Weights of a small transformer language model.
Architecture: LayerNorm before each block, rotary positions, no biases in attention or MLP, untied embeddings.
Training: a variant of Muon for these matrices, 688M tokens.
MLP neurons of a small language model. Each row is named by its layer, matrix (up: input weights; down: output weights) and neuron, and shows model dimensions 64-127. Each number is 128 + 24 x the weight over its row's rms, rounded and kept within 0 to 255.
Before each neuron's rows, "fires on" lists the tokens most often at its 100 highest values on Wikipedia text that the model never trained on.

fires on: ",", " on", " in", " a", ")", " of"
L4.up775 [144 114 142 133 104 129 114 117 126 131  97 139 113 151 118 148 125 144 134 123  80 119 149 144 182 135 154 171 101 154 140 111 125 132 125 169 182 120  95 117 105 131 161 129 102 115  58 124 130  77 106 146 148 141 177 121 121 163 149 150 141 102 135 102]
L4.down775 [ 93 148 166 105 122 162 152 136 160  86 127 135 123 126 109  80 139 160 101 109 140 132 125 149 128 125 143 122 142 127 106  98 145 148 114 119 125  89 141 139 153 139  92 137 169 110 129 142  80 113 180 173 110 160 123 146 113  74  90 133 156 132 128 187]

fires on: "ent", "am", "ar", " which", "ip", "et"
L4.up248 [144 117 127 138 146 128 119  83 150  90 123 138 112 160 167 111 136 131 136 113 138  87 140 140 143 121 109  85 152 154 134 173 110 101 136 118 135 153 131 122 126 142 127 148 115 140 102  77 136 123 160 123 144 143 115 171 156 134 126 122 134 141 146 140]
L4.down248 [137 159 135 124 119 135 120 171 128 121 113 114 133 101 116 123 108 168 150  83 159 176 159 165 156 142 133  79 171 129 108 109 143 111 183 120 146 157 134 118 163 155 162 106 115 128  97 132 125 130 118 106 128 154 141 131  86 123  87 118 118 123 158  99]

fires on: " as", "ed", "ing", "en", ":"
L4.up2129 [125 135 155 138 128 131 133 125 119 123 141 118  66 128 153 116 127 115 140  88  87 130 142 146 152 114 123 143  93 133 123 130 117  89 136 134 120 128 160 123 153 112 175 143 155 114 104 136 155 114 122 136 161 118 134 138 166 131 120 119 127 100 130 149]
L4.down2129 [120 130 121 113 129 156 166  92 135 104 161  89 139 115 149 106 133 119 119 134 120 156 125 111 116 129 194 113 141 128 103 197 135 100 122 146 159 133 133 128 144 109 101 113 108 124 179 137 142 105 118 117  71 119 142 116  92 134 134 178 131 140 144 125]

fires on: " a", " ", " an", "18", " (", " as"
L4.up2357 [140 142 191 167 113  95 103 151  84 144 116 154 145 164 171 164  95 156 135  94  82  95 135  75 150 126 138 153 168 148 135  84 170  94 156  97 118 116 162 129 148 122 109 132 171 157 115 143 144 121 139 134 139 105 118 108 121  78 136 108  82 164 122 152]
L4.down2357 [173 111 137 152 143 107 120 122 166 144 112 193 132 129 117 145 134 147 121 138 112 123 135 116 125 115 171 122 117 126 111 133 125 113 166 137 129 126 119 122 133 171 131 151 137 156 118 142 129 142 130 145 141 106 163 128 112  96 155 105 135 114 100 119]

fires on: "ly", " that", " who", " which", " only"
L4.up310 [164 119 114 124 147 135 105 135 106 125 152  97 111 123 123 100 111  81 124 128 149 130 119  98 148 161 141 141 101  92  80 122 131 132 100  95 115 208 148 160 129 138 104 132 151 144 116 126 141  91 128 147 121 140 111 177 151 122 137 120 140 115 137 118]
L4.down310 [136 120  85 128 143  89 131 133 148 149  89 159 115 148 128 140 177  84 161 134 148 120 146 131 144 124 138 129 122 115 109  94 108 139 114 114 163 149 124 105 137  96 125 116 136  87 121  94  63 111  79 150 153 101 137 140 111 166 109 109 117 134 180 164]

fires on: "ent", "en", "et", "ar", "ric", " Bern"
L4.up1728 [136  92 128 126  97 130 106 108 131 111 131 125 143 120 127 127 180 114 142 151 123  86  96 113  93 111 137 128 130 110 177 160  76 158  99 123 134 158 159 127 153 116 113 148 180 106  94 144 110 128 129 125 122 145 122 136 144 124 113 142 146 175 105 148]
L4.down1728 [171 145 163 143  73 130  96 157 109 168 131 124 140 153 138  80 124 142  81 112 140 153 168 174 138 131 115 133 124 154  95 115 183 165  91 121 128 141 135 162 132 113 117 124 116 103 119 122 136 122 121 116 119 110 116 117  96 138 144 101 150 150  66 118]

fires on: "I", "ve", "-", "'s", "ll", "ad"
L4.up1723 [124 153 124 129 115 111 101  75 121 127 148 139 180 111 163 143 122 169 145 157 176 117 150 143 142  64 108 118 134 101  97 159 112 132 153 142 161 136 120 145 138 139 142 121 124 123 115 133 142 143 148 118 143 142 116 140 179 118 175 136 138  98 123 156]
L4.down1723 [119 111 136 152  79 128 138 144 117 111 107 132 184 136 107 152 150 156 125 133 120 143 119  89 102 130 128 114 110 114 136 140 173 117  93 109 155 120 132 130 169 126 116 115 135 105 124 163 141  89 128  79 107 152 131 133  97 132  91 116 134 168 141  74]

fires on: "'s", "ist"
L4.up244 [152 152 116 166 132 113  99 131 111 129 143 124 131  99 120 120 144 150 100 110 130  81 137 203 121 158 164  75 127 124 107 108  80 117 115 118 152  94 133 135 129 168 134 136 210 137  95 110  84  90 131 116 111 122 109 153 112 155  94 120 180  97 126 156]
L4.down244 [138 128 181 159 122 108  94 106 129 124 163 109 137 100  99 139 160 113 127 127 102 151 141 121 112 131  80 111 112 105 148 166 168 145 155 109 194 150  98 126 153 123 122 138 144 145 107 117 140 132  79  90 131 163 135 108 111 115 193 130  95  97  92  97]

fires on: ".", "==\n\n", "M"
L4.up1000 [100 133 136 136 172 116 144 138  99 151 145 149 137 125 155 152 123 114 132 111 138 136 127  78 125 134 115  95 101 106 164 124 102 110 104 140 111 147 146 140 129 146  99 104 153 120  68 101 177 118 163 112 122 122 133 109 119 137 114 113 105  93 154  69]
L4.down1000 [137 185  88 140 130 148  95 108  83 157 104 135 115 121 129  94 132 140 156 125 174 121 160 110  71  99 120 145 140 142 125  99 110 112  65 151 143 133 160 135 136 160 158 128 134 157 108 162  94 128 123 126  96 138 181 108 147 108 118 154 123 118 130 116]

fires on: " ", "1", "-", "m"
L4.up530 [ 99 164 137  96 118 121  71 132 147 134 152 126 131 140 107 115 104 168 133  99 136 122 134 128 122  81 148 140 114 141 164 127 136 135 133 113 135 116 131  83 121 122 137 130 123 147 153 133 133  75 119 132 181 120  97 147 135 111 137 120 108 113 142 131]
L4.down530 [162 177 126 116 123 109 174 126 125 121 122 113 173 139  99  94 151 104 161 145  94 128  95 140 104 116 134 121 125 125 155 136 130 104 148  99 122 148 124 120 134 102 118 115 136 115 129 111 115 139 145 111  92 117 112 127 135 162 129 139 132 143 114 162]

fires on: " in", " of", " students", "\n", " from", "p"
L4.up1635 [118 159 106 131 142 141  67 143 113 163 120  93 123 141 129  97 120  69 138 147 104 107 119 119 149 126 137 107 112 110 152 167 147 124 104 108 121 122 114 108 100 145 140 144 122 123 133 103 183 103 159 136 123 153  97 124 150 146 156 201  77 123 108 104]
L4.down1635 [105 116  91 139 151 127 184  95 125 113 114 164 145 134 102 103 132 167 108  99 137 170 166 143  89 121 108 157 141 111 166 132 179 102  90 122 137 119 114 129 112  86  86 144 119 132 103 112 110  78 183 131 142 139 149 100 143 200 123  98 147 155 115 146]

fires on: " he", " the", " a", " by", " she", " an"
L4.up934 [151 107 143 130 110 104 147 144 146 135 135 131 145 137 133 142 142 184 112 107 164 111 141  77 128 173 122 129 137 147 199 170  84 108  99 169 134 133 178 174 120 134 126 126 174 112 144 170 125 148 125 111  98 120 103 128 119 111 111  88 150 140 109 151]
L4.down934 [164  82 116 156 136 134 161 143 147 121 139 159 177 131 110 127 146 159 126 123 147 159 136 121 151 163 135  99 154 138 147 115 165 191 119  97 134  98 155 116 140 143 115 147 138 144 117 132 140 127 135 108 133 123 138 166 121 131  92 111 103  93 110  97]

fires on: "ing", "ik", " medal", "em", "l", " Position"
L4.up1431 [114 121 177 142 121  74 113 135  95  98 135 115 139 106 161 133 113 124 166  86 196  87 134 100 142 142  99  74 140 107 144 157  91 119  94 114 111 121 131 111 114 130 112 142 101 172 114 117 143 135 174 206 131 139 121 129 162 124  71  97 126 122 110 141]
L4.down1431 [114 139 120  97 145 143 117 141 141  99 161 145  97 135 134 119 138 142  77 145 134 139 149 147 118 146  76 156 159  93 143  91 141  89 102 128  88 146  98 106  97 102 157 130  92 121 114 116 172 123 104 127 148 114 133 119 109 139 103 159 133 116 124 108]

fires on: "-", ".", "et", " |", "\n", "m"
L4.up132 [136  98 150 126  76 112 131 147 113 124 183 152 123 136 122 131 147 138 125 147 132 135 141 157  84  80 115 113 129 187 112 108  72 136 148 130 117 139 113 157 120  92 146  81 120 126 147 158 109 115 135  98 126  79  96 152  76 138 166 152 128 156 143 174]
L4.down132 [120 124 176 150 116 129 110 165  84 131 125 134 129  93 118 106 138 141  99 145  85 118 123 159  97 111 114 107 138 131 141 120  92 114 143 102  80 133 110 122 134  97  54 116 121 121 173 178 131 130 169 143  96 142 124 107 127 144  89 115 144 137 125 145]

fires on: "en", "ale", " census", "e", " his"
L4.up2518 [129 116 144 135 130 118 111 100 114 154 155 106 133 129  86 109 119 138  89 128 122 137 130  88 110  82 132 143 103 126  99 123 114 136 119 124  90 126 121 123 154 142 133 129 151 140 127 108 168 128 126 145  77 115 148 103 116  99 113  82 135 129 145 114]
L4.down2518 [167 116 110  72 119 141 112 150 144  69 126 113 116 122 140 191 143 105 127 100 112 145  88 154 125 144 148 116 123 117 104 108 152 121 131  95 145 177 137 121 111 119 114 123 131  98 136  97 108 112 136  92 140 212 153 138 142 145 131 117  84 120 145 150]

fires on: " of", " the", " single", "21"
L4.up859 [149 130  70 169 177 129 141 119 118 126 134  97 156 146 122  99 105 149  86 164 161 131 144 122 114 143  94 109 146 124 113 152 101 150 113 152 106 152 102 107 140 114 129 129  99 138 125 116 107 139 137 126  92 119 125 163 137 154 165 140 124  78 127 103]
L4.down859 [143 128 160 117 120 116 115 161 133 128  73 122 104  86 118 190 153 149 132  84 102 143  74  72 154  75 136  96 127 127  65 119 149 127 143 132 155  60 166 154 102 124 147 141  87  86 159 113 120 115 134 147 183 120 118 112 148 128 177 161 132  98 121  89]

fires on: " as", ":", " or", " called", " \""
L4.up2404 [147 139 178 124 151 126 183 124  99 122 144 141 146 159 158 133  91 158  77  95 157 145 120 149 177 146 141 174 106 133 156 160 139  69 102 159 126  98  93 134  84 150 121 183 143 143 137 104 121 142 124 109 108 137 107 121 141 135 153 122  91 100 129 127]
L4.down2404 [130 102 186 146 125 145 142  94 150 147 140 118 143 121 134 109 142 134 124 183 108 127 111 137 139 165 113 106 137 175 171 132 141 185 124 171 144 127 113  97 135 130 144 129 126 107 173 137 136 100  67 118  87  54 136 110 112 103 129 146 136  96 154 113]

fires on: " of", " the", "ed", "ub", "id"
L4.up2463 [107 160 132 140 142 120 159 120 148 133 144 100 126 128 131 117  76 159 117 112 120 144 134 134 140 125 160 125 200 150  75 123 115 134  81  76 117 135  93 137 134 124 104 141 126 122  93 152 171 105 139 115 147 181 135 157 132 136 148 116 163 111 129 106]
L4.down2463 [137 158 132  91 126 103 111 115 128 168 133 187 116 115 132 142 135 119  98 132 121 142 103 119 180  79 103 121 119 106 140 105 129 159 145 121 145 102 139 140 112 142 111 119 154 137 109  83  76 128 128 116 139 122 158 157  99 148 160 113 138  92 135 118]

fires on: "i", "u", "iet", "ag", "im", "op"
L4.up192 [102 144 117 132 118 102  97 107  76  93 150 131 140 167 147 112 127 155 127  90 132 102 114 123 131 118 157 102 136 123 120 149 122 148 134 102 141 118  41 131 140 108 124 134 120 120 176  94 140  99 107 139 101 150 110 129  90 142 105 139 123 150 107  91]
L4.down192 [185 120 119 138 153 139 122 130 161 130 119 148 138 107 160  68  88 144 138 141 117 147 133 144  94 126 136 119 113 122 139 154 161 105 143 157 130 112  86 150 135 106 131 140  75 145 154 100 159 135 103 123 122 128 117 120 104 116 124 148 114 148 111 106]

fires on: ":", "as", ";", "."
L4.up484 [135 148 139 199 134 112 124 105  83 158 155 149 117 113  87 126 110 145 139 125 107 146 121 157 111 174 144 104 106 148 134 171 125  95 145 160  98 117 164 100 133 131 162 149 149 133 108 146 164 129 133 117 141 164 150 112 118 132 153 100 157 120 145 123]
L4.down484 [119 163 118 139  95 148 100 118 119 108 131 142  96 112 144 106 124 122 137 165 114 107 173  92 130 112  90 110 185 137 135 119 177 164 116 175 140 173 128 153 151 143 121 106 122 138 107 127 131 116  97 131  95 162 126 173 161 140 141 108 137  89  99 133]

fires on: "0", " (", "'s", "2", "1", "’s"
L4.up1967 [ 89  93 129 156 123 112 123 116 118 106 147 105 104 143 111 104 140 114 143 152 116 129 106 113 111 161 168 143 145  81 117 118 114 108  93 152  93 130 112 172 125 133 116 131 103 133  86 140 152 109 107 100 121 109 119 140 112 117 158 127 111  96 103 180]
L4.down1967 [137 124 164 141 136 146 105 117 122 101 100 107 131 107 130 135 135 138 102 129 135 128 137 133  97 143 117 124 120 113  97 142 139 119 164 131 135 137 154 130 113 148 158 128 107 132 168 124 104 105 111 118 142 156 136 172 104 115 140 107 102 113 109 100]